Part of a small language model's weights: tied embeddings.
MLP neurons of a small language model. Each row is named by its layer, matrix (down: output weights) and neuron, and shows model dimensions 32-159. Each number is 128 + 24 x the weight over its row's rms, rounded and kept within 0 to 255. Numbers have three digits each. A neuron's up and down rows have the sign that makes its largest values positive.
A block is one neuron, or neurons of one layer that tend to fire together. Before each block is what it responds to, as a language model described it from the Wikipedia text at the highest values.

Description: Possessive and determiner tokens. Possessive 's or ' after a noun or name (the album's, the series', Williams' father), plus the after prepositions such as of or to.
L2.down48:142119144130128141081135143118099107113143129147139129136083152118155126134100123148131149132110151134164160133135120135140132144149116112172126131104136108133078140116117112132128114138106165117108153118120148133128134138134154143125106144154126139125133139124149099118113121123115143138146093114104114110108128117112110121135112145117139115111099107117168127101126126126119118115126
L2.down130:103151104150095184112111140116086133127165132128141175119140112087131124107120156128137133109126124096146154110114157114179143113127117110105129109134123144088109155146125137187153128083112111122140113148139149146107102146138127149114144136114147153132117133101151108067141087109116144114115131143150146126080176135171150103114098152131125117120080099176089158117141147111136131115124
L2.down335:145108102108100153150145134159111138145129195111113117141137144052085166172163170109110154076103145098133141111156131098108146125090129143148181089146122143122147114121134133130141099123152106162147113099136126108081110106111151126094148094142108097095125118156110090122118104101139109141138085114122088127119136135126119138117098090123179122131155100151142131115097136100193123148140
L2.down952:162137130113111156099173172121136116160133110128114126104113127099119167152097120115128104131136100129097129112125115155131140139122061140124115127108131177140125138179126118124106108088151098125189163162115130153180106121163175128165094093146104105150134115119122142114144137130138158117109132141142107152173106153100096122120109184118114133176112110159111172094109094107165126109142

Description: Magnitude and attribute descriptors. Words stating a property or level, mostly high, low, higher, same, plus has/have before features and unit tokens (mm, %, megawatts).
L6.down22:082134166125160138146112096097162112118092149123135086199135148167131088093142131092117152155111136126107146125135160142152108163132144134133110116126128187148105127130081088192135155118076115122164134162088117130131156148116149153152150152132123145144173135135113147108133121143160100119160094101137108126090149156096141093131092130089118113135123153131115115080097078133099160138166
L6.down34:148145125134146105191124106121123123101132106165152130135099085085134118128176144135116099124104130140135115140182103136119157080136117131104119177123127124146121122104119116111120128095101153122130108148114132112114104133135109139079155129134132126136147153144111158113168097079118170082169166125131148171125123148146115147115120217108139128114127119131104146126137151139131181150146
L6.down166:123144159139169110149158140144131118139156160119151115171137145072143129116129156142103105139152148191122186150101146134099128087114076116089113144104094135125132150126144094148131113123149076143152120110106145112101141083139166101168088098132123126111119076190144132108120099137144137106143163115120138130077114103101122121140094161133100137149143118085130145147108101120143105091156
L6.down250:126087123113186085148105151118150121106142121168133169146125131156192127129096147150104143106170098120111126150103143058119159099087132143103138151152082113110118116129132169143091128134141115172145105122136171094144112135134113130103098078107115114144111132101145180139165160104085128113117110128120146148157186135186114177158136132154076136101115083109147163146101105106123141131083
L6.down268:132117121159128103112138122103106098071133130119136156079109079128113122154157147080103113160124098129132129123182123141123112140127174126111119132140120148113098158113105159165110154061158088157114098084149182138074177126164111096152140146132155116088153116142153120122110143145104183148092143132164129113124118103178131116112087088115112145130098128117146142121090160125127105115089
L6.down431:125105129146150139145136138090115115138087133109145102122088183127035167092150089148186106126108124118109104111136128111147179116105130077144146143105129150115137143106115121126080133150149151131145138100124146177098129134121130164113166143099146128107130136145144118133139159144082159119109141118126162130161081130116149175106146143120121135136157095141163131116122124135144113128082
L6.down501:128133174126126146148128158109125138099072128113066154145150098159131137135145132093198139078135092122121097134137116126099171153138147099089123149158082133109135083137164145119130145128153108184119113143201091119115164113190083107116128109161181148126077160148120076149103136142116150157156100137115118113111150106193105144136161136140128103110109069115137143148100188115075168141101
L6.down512:113151113091133149119167152139149105120109139085155114136072159132098087133083089153116115072121139152122102165131117154154162130143159111131130132145133115141139085116118119139156122134109117185135097089109132129118136095181140147155136145100155137168150096169160127153130186110117124125163119121114128130121166124125147098152128152114178125130154121141128124068142149136151150144149
L6.down650:131171141119139106191135121120157062102115125069078131150138171173114109142124113114123142149120112075102127133104090151115132164120117156131147097133141147136124135111117164122100180135136103156130145131120117122114130173154154059093101127113141154131146098146140130140099192108091131145126146124131124136142122125163129165095111161136068134103166186098108131147148090117100126163153
L6.down668:138146139142164115155088120096113120119133131109134120101125159148140146121132151074087155102125131148124075120123127148127105145071155139115117125122108163155116085120161152143105148176091115113068099101140175120082136113154176116106132166098121143147054111136115118105085137124101163127103140112156140132153153159137176200132100110141110145116101098110084091142150102114149152125140
L6.down688:133140133140071125127133142163129151126123108093132152147161142179118123127124134102129097127122105131116112174125162102137110126128151150132121095081159171108138114126133077120148144100166150162127091138139128119085103094154146107137145133135144139125124138126062083127156163139124137035202115111139121119139163146184134122158092169143120085118177120139161167138150121143082160106132
L6.down736:146175142100158171151101124141098135124125156111095090137157163125161126094171162177117177104111133182120099105114117134173079092116138137147089128107139156132153160130106157090138099073123099172125123155083103138127088106094104167112097142115134188117144137120170100132131124107154134158120161135129123140120168105116124105129125109110179128079140099134107135144113115120135102129112
L6.down914:136113147114127119114098143166086146117160078077099101140123148145133134133133135146085128155141132158137095105144139149092153088116134102081105163129169130138120148128134096114133123151103143151136106177176174110184125123136172152124137146164162121149093161104162181113146117106114071090134162113154142107132110118118135116129041154176132122094126167107136140127093077100147172098123
L6.down1122:126103132147115132093087137107147092178150128126109127110151160089107166108138132145076080127183094123125121148101151138134120146123142120114177112129091144093146122069157100143116121128120111136106142154146119165105146103134108119131173115136112140169128171163121103181150130155129104104130119132141123147101130114123124172142108165140104122117130180098177173179130100113160104166123
L6.down1182:150141095101080116111136123166108104155155137147126128112127157105096168111142166116106155133148156105161126127133104112144139149107143111118159154143132166130092125129154106158105076123105130144121125134109139103147147151109124121108145113160131138120151132107130138162138122122138148128109158139122076157145156107094142144130139099143116101147157112123113055137119124200118128162156
L6.down1243:103147137149121115144124106122118083120131119105161145096095127144100100113109124114113144157168134095113099122141100116114113124107073147140147124108147122149150119141120117085140157149150193093178104116167158147083093187157103109139093119103112148131137166176087084119187145123135148152110170105166119147106092148127156183111117160138101134119145132145107102083135156134090147093165

Description: Word-initial consonant fragments. Opening word pieces, mostly sh/ch/cl/kn/sn consonant clusters, that begin a longer word or romanized name, such as Sh-ocked, Ch-atrichalerm, Kn-icks.
L6.down21:118122150149095118124110145117055145161107124077102142124176136138116129111130128124147125167140092162131123105144128129145110105092136167134144112102102099117134130158129109146160160157137133137126111105128135122120125123158167093145094139140098124123093088125144136134131107175149145134062134087129142178135133101113138119154135071086141130173195090173163079138140133109125112124104
L6.down437:144148141128094129136115134114125083110135136089093155122120137162137131123134154147135214144118133172143107065102152145118103154143134165146115101079119137110103074141149114124114120114127151120137118081127131154138163131078089119138122164144151111136137140187139126156149108086124186124139101100132141124108157132150093134090115114129116151147067111148132152155181135128122146070159
L6.down499:149134108112139189134077126095107107094106090116101130118113176118123132140096161117134159094110121136154179145132170153199146110087062118159095180134124137110109123155117134116145139121129119122124103127105092125128142100141171133083132132112096130091126109118091155117139116125120126140138200093110140101136114060109138137145146149149108101135109138176086114129135168121121123168141
L6.down558:105091132099150128128129130123110119105148141150135122116109111121108138145158163133187099119103134159136116111097142100091157130140127141117110109134095084159123135164110137072124105127107122102132139111160133116155130125121109087143142144177114156062152150121157097190154090147158146129086166082118124114127165116118145101142154099135123141114133138118127096130133126137071176127156
L6.down609:115111089101129156148132178164145099124148163107078149111176144113110131091134122141116143137131148068109106124136162103138147132149119140131131129102124112109132124121136132093192161134095121138151174137096123152095133107148151126132112104124112110121084161127123140124168100140117128057142148114114130150152126157108175077146139098124121102108144146138119116123140128123119108131098
L6.down836:160145129109124057184146084159109088145134161130079136124118121160105115108144152106140081113118130134119122135118152097098139110112124137159124136123122152145176143128100116105164064116132121154088084128125138200122121098105129135120116076128110081164097146113139111136187153138125133092165133126106114169109128118120125156144157150124118128147093126173113151123129112127089135140118
L6.down910:115123123122138095105127109127112115173114101134130130111113129174082109108114105108140129119139124125095146115087127119120120130100151105123117107105108093126101031108160152124102120140160107140115107107143087149078104126087124125085138136146111129128107102111134142101099130151148128102123180090131120129100149114103118139075129141154134124066128136128116162165147139141122144132163
L6.down930:136130087096124107127110100156115146127096161130099140112114101127054144119114065142140129145117178156125183108072140179160110092133142143098144146127141167180105098143114136153131152090144159095149149154129123177148104116111172154103137136127101120147126132138142125107130160144125142140140141105117106113118120119093155143130133155158141166140104126164151169161126144137069137146125
L6.down961:093147107153102101133143200071123122155121113125116141134131104151148131141165120175161178138163139124135111123142107091164106131143106146131143129144124134124107143093107170127127088087136136143142136111152124132119129114117162135090150142135095140107141137142127177136145157119053123131124098164157090156107140176166143176170145138108091167118131107144111093118167134097127109092141
L6.down1056:099114103153133140128164155113162152129112127133136173100109124155121124129139157155128161104149126140120148119049120151131166125097143132141130135145134116097158151119093083142124147143126152119126158130125116155126131135128090112134128125147116141135109149133119112144168135138126118158176093086115106130132078154056147101146119114148123095157146167083120129137099150140115151084156
L6.down1099:121152115117137078143100123098124125161134101123156158145128130135101146133115139133083087131145120129123087119153140083120154150169134142140136123136071174081120105109131138145139163110099110129108123145137134114109106108110126141103134127136112106115121163131154169101117099128087134173083073117096131127102162109135123164139123140129110119136154145117089105118147150189156133124094
L6.down1115:097126159113113128136119154116098088088167172156112138188146104154156128103123146147133124123167161123084145132111123138129143151115117179079103111105108097177154164105166098129136126099144195113142132161111131113100140100165124147176123141118153133156171132148083144144056079129125127126110127171132128118130114132087128163147131156141103133120116141126167167173098132132144132082116
L6.down1149:150121157084111091139128145123115122167106148141138157133093147143136097166118136167150128149125166110097174153098164096116141162120109117129071121140113125132116108136109117103129134142113148134112096114131106131144094131111129161122145156144126102160136084114151105129125123107121133144128109126097139106086103148120155123145143152078150180141133134125136103114107118132086138142148
L6.down1192:145082172137146183165115147120153140083087103139118087171148150141143121105139132111097159120097149152143102148131150136093152120134154150123120114123121100107120103116123132125132123142129118127114128145114109156098151097078137106126102070131167144126122163136136127102094159110137154116087095128143138110139105161093175139156160145117115124124152145143124134160175125115114172077137
L6.down1287:136149124141136096085143139152120097097135145080122069122114113139110082107093138131106153117156118166135125136090139119139108140171121131152082128140170149118098106162140120144074121119158116124099145143125104102099132169155118115159150091141144180152169096149129145153123157125160138146097121135131128101127099123130132127094143120117119143123119150154141141144127177136134116144142
L6.down1315:163146107116138135092160109127131134106143113117133103133143137127125142102119151132133094098134120135160148120096093155140150175101143086105160114114100133103109104148116047134160112114109102152177122168155108152120134123161119113123124097125163163137100103079120157114136092157115151158133063161126160152095133156106169081107086139106125113128169160157105119092123129155188138159112

Description: Possessives and determiners before nouns. Possessive 's or ' after a person's name, plus determiners opening a noun phrase after a preposition, such as Hansen's, in his, in the same.
L3.down598:131100127145119109102089116126098121153117142132143115119065108174152103131092167110129138129039121108127198115143128134186139149132173120173098116139135088111095161155148142126132126131132124131097109140156110150114076151119124158157089163167137133121148127138107089148171129110135151118142102145154141106095126144125114091140088161136196123119117130136142166152137163132138158135110

Description: Units after numbers. Unit words and abbreviations directly after a number, such as m, in, g, kW, games, years, plus a few noun-ending fragments like power, strength.
L2.down542:086163108131099118112134127119124133170085173104098144168121122103145192129124155107122110172138153130124154129120087153114084143134138087112135130137131127148107153131092130140089130108117167113133068140125094136154133143157112123090149176112123144093132152126166109138158121105155148152103160182117147142118165114127171104195069106155084125131151116145127151148132134104093159120130
L2.down850:149112117152133115124102115125150115089079095133133156119089144136157175121146159119129127089128136122137049123085142116103158080103126084147145121138079146177163160124059111120096193111133155145150101119132086139129109123088123159098121165110128114149119148126134138138156125095139131131112156146107135148087170130163185133123127136131134183118143119142137118157157093109101123142109
L2.down897:159123144153096063133132136120133168117139132126125161128132193142149119088106133149118121148141125131138087130131166090113155107089145139130116162120081142132111117106132157120131106110102144152135178173114117116160159121115121164099134129163119100131142137156143132157160141133137124105139156172115114116140163140160116108134108106122103129193193134104108116105143154071115142104163
L2.down1033:096105124135132140152140072144134128126165152116157122089132110129110140114145134114130159148084154136130148174166132109165145114096121112170092124122119139140154106085119106126132147125170114139127140133112143110137150108100118191107166118151124156105107114136151099130141107115135126119119092156112164098146154128127171170097116148106147142126141137144153120084139119100143164121094

Description: Definite article after prepositions. The word "the" (sometimes a, his, her, The) opening a noun phrase, mostly after a preposition or verb, e.g. in the, from the, contained the.
L6.down19:117151153102124186113117131153170108132101138120106073167107152100088088150145143125122135154109158130132106153157142133167103148147149156105090115082119163118153154124137089111179138138083115147117094122145108131149164110086131138154129123136144117093132112086125144154131139140124142148180115147075086148106147114126165157125129136094154084076109119135127154134158129126113140068207
L6.down76:130108090182105097148135087092143126130114112107140129152109146103107088092136107120128127145129129095178140108116142081126113150096155171143153161122146133098138111114166137156102134137129136102136118131143118116131154153138098111066121166111098089139120111131126142149101125169133146188143101127133146093081079092046106159134114101128160142128115133104136118132170142142123142174141
L6.down154:125118148176101100107154126103123147117108121173128130140127101123138083098125120153139112089102110148129094134118112093129082193161136112104119128124129150084100153111120100130130158127128135124123105166087162135132103132095130140120119142123157151156114151123135102120100162175115108177152116135156139145126129178127143127092136092119120122132135103144148102106133154071126188125115
L6.down218:167139116127149106141110127115125146102131097138151084107122088129133131097106138118139186128131141132136094121131122173160166136136144113139175163163130124091109148135161141128134121109124140128136171140083145153103142096111109127102123127137136135127096136114123124127148172130132149140135100135154131133161125159150121148151140107107148131147103110137117095120130179135132115162135
L6.down312:137123144160136106165141144154112139140126125118178108120111178139088126119138168131121134125108124102138136108144080133114153133098118124132151119133113161161129141135068094142094082072111112103138137134137124132099166120160153140111115147161128166133106096145121160119113115175124113113108110157120151162087165134112087137134085120110091139109140125154147175147198121101135145092136
L6.down357:087139134120171155157152142070142115190113141151135091075150147144155128139131094114194110108136132102153128137122119143152140131147117102110071164149125106142097150136089126113168137132092120095120157126156136151139145123130172094137100152139131095118133125100131099109119125142148125121138159108149105144123126119144174120106138159140154153108149147112115149114118094118143142151136
L6.down454:167099140118134132170092128109127142127131107135150122151121177131125112102099141149190094135130130139127102133162177057138166127114100138097135106125169140131154128129105110132175139105130106099128176140112096121114132138079145142115067135104111122125142173082136128113139092137128138113119102109095115124125129146100097099112169115152144131115146164119128115124101135149124126115166
L6.down455:099101128112159144132119143126189133148088100128117130174147116131145125136132108112157171136101112113108158133136136140132088119122134151164131144113187115134134118108151123121131154118121127184101129123106156128124124142137110112156122128115162099069128117118131124123132140195153182147132120060147146130126150161117162143112117135142094148131125113123165155160129088163127160091108
L6.down492:140130122132091146118102146109104139138102139105113158137134152102138098116108138126149163090138154109110166123116127161156131132155144115141140099145104137111111115151106135137151165158131127091127146139138118094121138128128148120134109118118130187124166113139147104144148112151121155102133109146162155119107146103065148089151122140127173113152114115142159152107119158138110120122107
L6.down690:112135117129139083127115091098090128149112117136125088171104141152139113107146142136127105125093095149139134093122129137185128123123108139116154114137123121140167091116096129106157114175150107174100111117114138138130111139126127138082107102153123187122119139141110106106136171120112152115139139098160126193143108118120130163121185131100159149085131119117144117108141145151146131136132
L6.down741:101118148125095122155134101086123192145109149169158140167149109159164130096108139106138126131122108171160176135116139164133121090133094148161153116167108125126179115142112134146144125108112123129103128137141127145154105127118121138156080126125135156111162121128136145106127088108148100126137128128104149091164139116175142130153120167108134106146131115154114137148131129108118085137126
L6.down761:141105109164164121160142164137111123153151147161105130153085164115171125089118136123124131066132120110122167178124140146102101114155068095118149129156100159149118151094113151085159124126112143136118137113143116112131137102102110166128153135147132095115119139126150153149084140135119172098155076124126164132171112131127111132112104141144163122119096116117109160124142110125084127097166
L6.down781:137106122126150144120120179131132129122117176156155165128125109121121123169140123110150149108080135118144196113140137124149130127151134191129151130144129135141109150138096136155135099121106124109149126142129129108112112134148149146116099161128111149096110121112161113111098121132111107112132104124108156141117139120074077126129119150127131111113134142127126116086126137147142155103136
L6.down1131:122171080130118118149154120180097118141143168142146099115096097128143110121140110139089138154149143105148146120154101135098149122123139104125195107159085149152167163149085064150112165129156140140146104128097127144121131101117152109104119169145160128151148132134135113156140129126100129168125116166120144118107107150140145135121134110156140147152156141159105153128100160134103107131144
L6.down1168:144086100075127124149100101073109128142149114090137152146128175124131140112126102120157126143101117161158115159143144150147081120135112124164168146116137095150148115116134166163138147111152147131152136131126115182141093125139121112108163134137137149115159099118172131120134175155117156100143107152093112130126156123123120097118131141171125094150129193142114134158123131114112065157117
L6.down1332:114127143150081121118117093129111147141098148102161139122116144131151123128125132102152117120106159135149085116107115159120149170134156131090101076140134129167119191177163164087129145131142094131149148154151134138133078131117149088123148118179136154112182117113132090109116136111135169129139101137089146130154072103138112095118097089091146128150089121133101145123133126101114091140133

Description: Word-initial capital fragments. Single capital letters or "Ch" opening a split-up word, usually an unfamiliar proper name in tables or articles, e.g. K(acy), Ch(unky), L(erner).
L2.down180:201133119129107151089168122182118147116082134149100096126102162146147094146115128109173143132124098114151169117114122121102125172143125146151116110149144133144101124129124110142135115132141141105104074119186108130127108147128130141138117097153119138128108133114153125064173127115138139124128147114170118131119143094095140123122166103144126128104133136196111153123094145126161091135127
L2.down615:106159140093092136100132144155125141130112096115156116150113134129179155126093173123134144136158088162153118128156144118146102137159143123179152093150134112141114143112115159113134167145106147125113146154097110153118181121120147120133152134109135130104134145108142110121135132120120142148129103110149125144118132102155171123159147122102102154138143139150102143107136118077200134136135
L2.down873:176113143129148156138172100145129156114122112112103098131112139161110102128106103134118169110124119118139133112106096146162122114137097091153098126110105127152189154081119119146122100128133116140116129128114084131087138125120145137123107124122161129142100164130144051128121111115117110149140109140093109151126160155083140146142133143140102124171114111205158119168129155086153121098133
L2.down1204:152117123145104158109165143104122171123113114168114105159093161133136142116093105157136142153137112086155104119137129141117164152123133133147109108148123124157124084184128123137122110160148128146121110094125117131099134142104135165116135150130140120113132126121131118089127141082108141138118110144132138092136107118054134106072116137126124112089098134208178131128122133149102153136165

Description: Sh-pieces and late-month days. Word-initial "Sh" or "sh"/"h" pieces, mostly in foreign names and transliterations (Shri, Shiva, Rechtshaid, Kabushiki), plus day numbers 25–31 in dates like June 30.
L3.down740:160105155147089139109126132158129152154136119110106124143156147097145119127163146137096097130159111087121127111112159106084132175140150116119109105106121122091119133126124143144160149133110120154122123111113130146107150128132153094149142120121132075093101124111157186104130112111107126091159074172112155133161110133117120117087135107116136116118146121107130102129159126115136166096090

Description: Buildings and their locations. Nouns for buildings and structures (church, tower, walkway, vicarage, town hall), plus location words after them (located, on, at, in).
L3.down1103:112159110145133125191139106163137133139125142140154130157095170141117091123148105145100148106121107092181137173105096110080120169145089102069100133125131116154116090112158126151144139148110124101130166107106121093131123116096141096105121131084147164131128120130112093151153126101143134103122099064083091133126134107134109146073132132158121095139160094142119139092111136175174103125139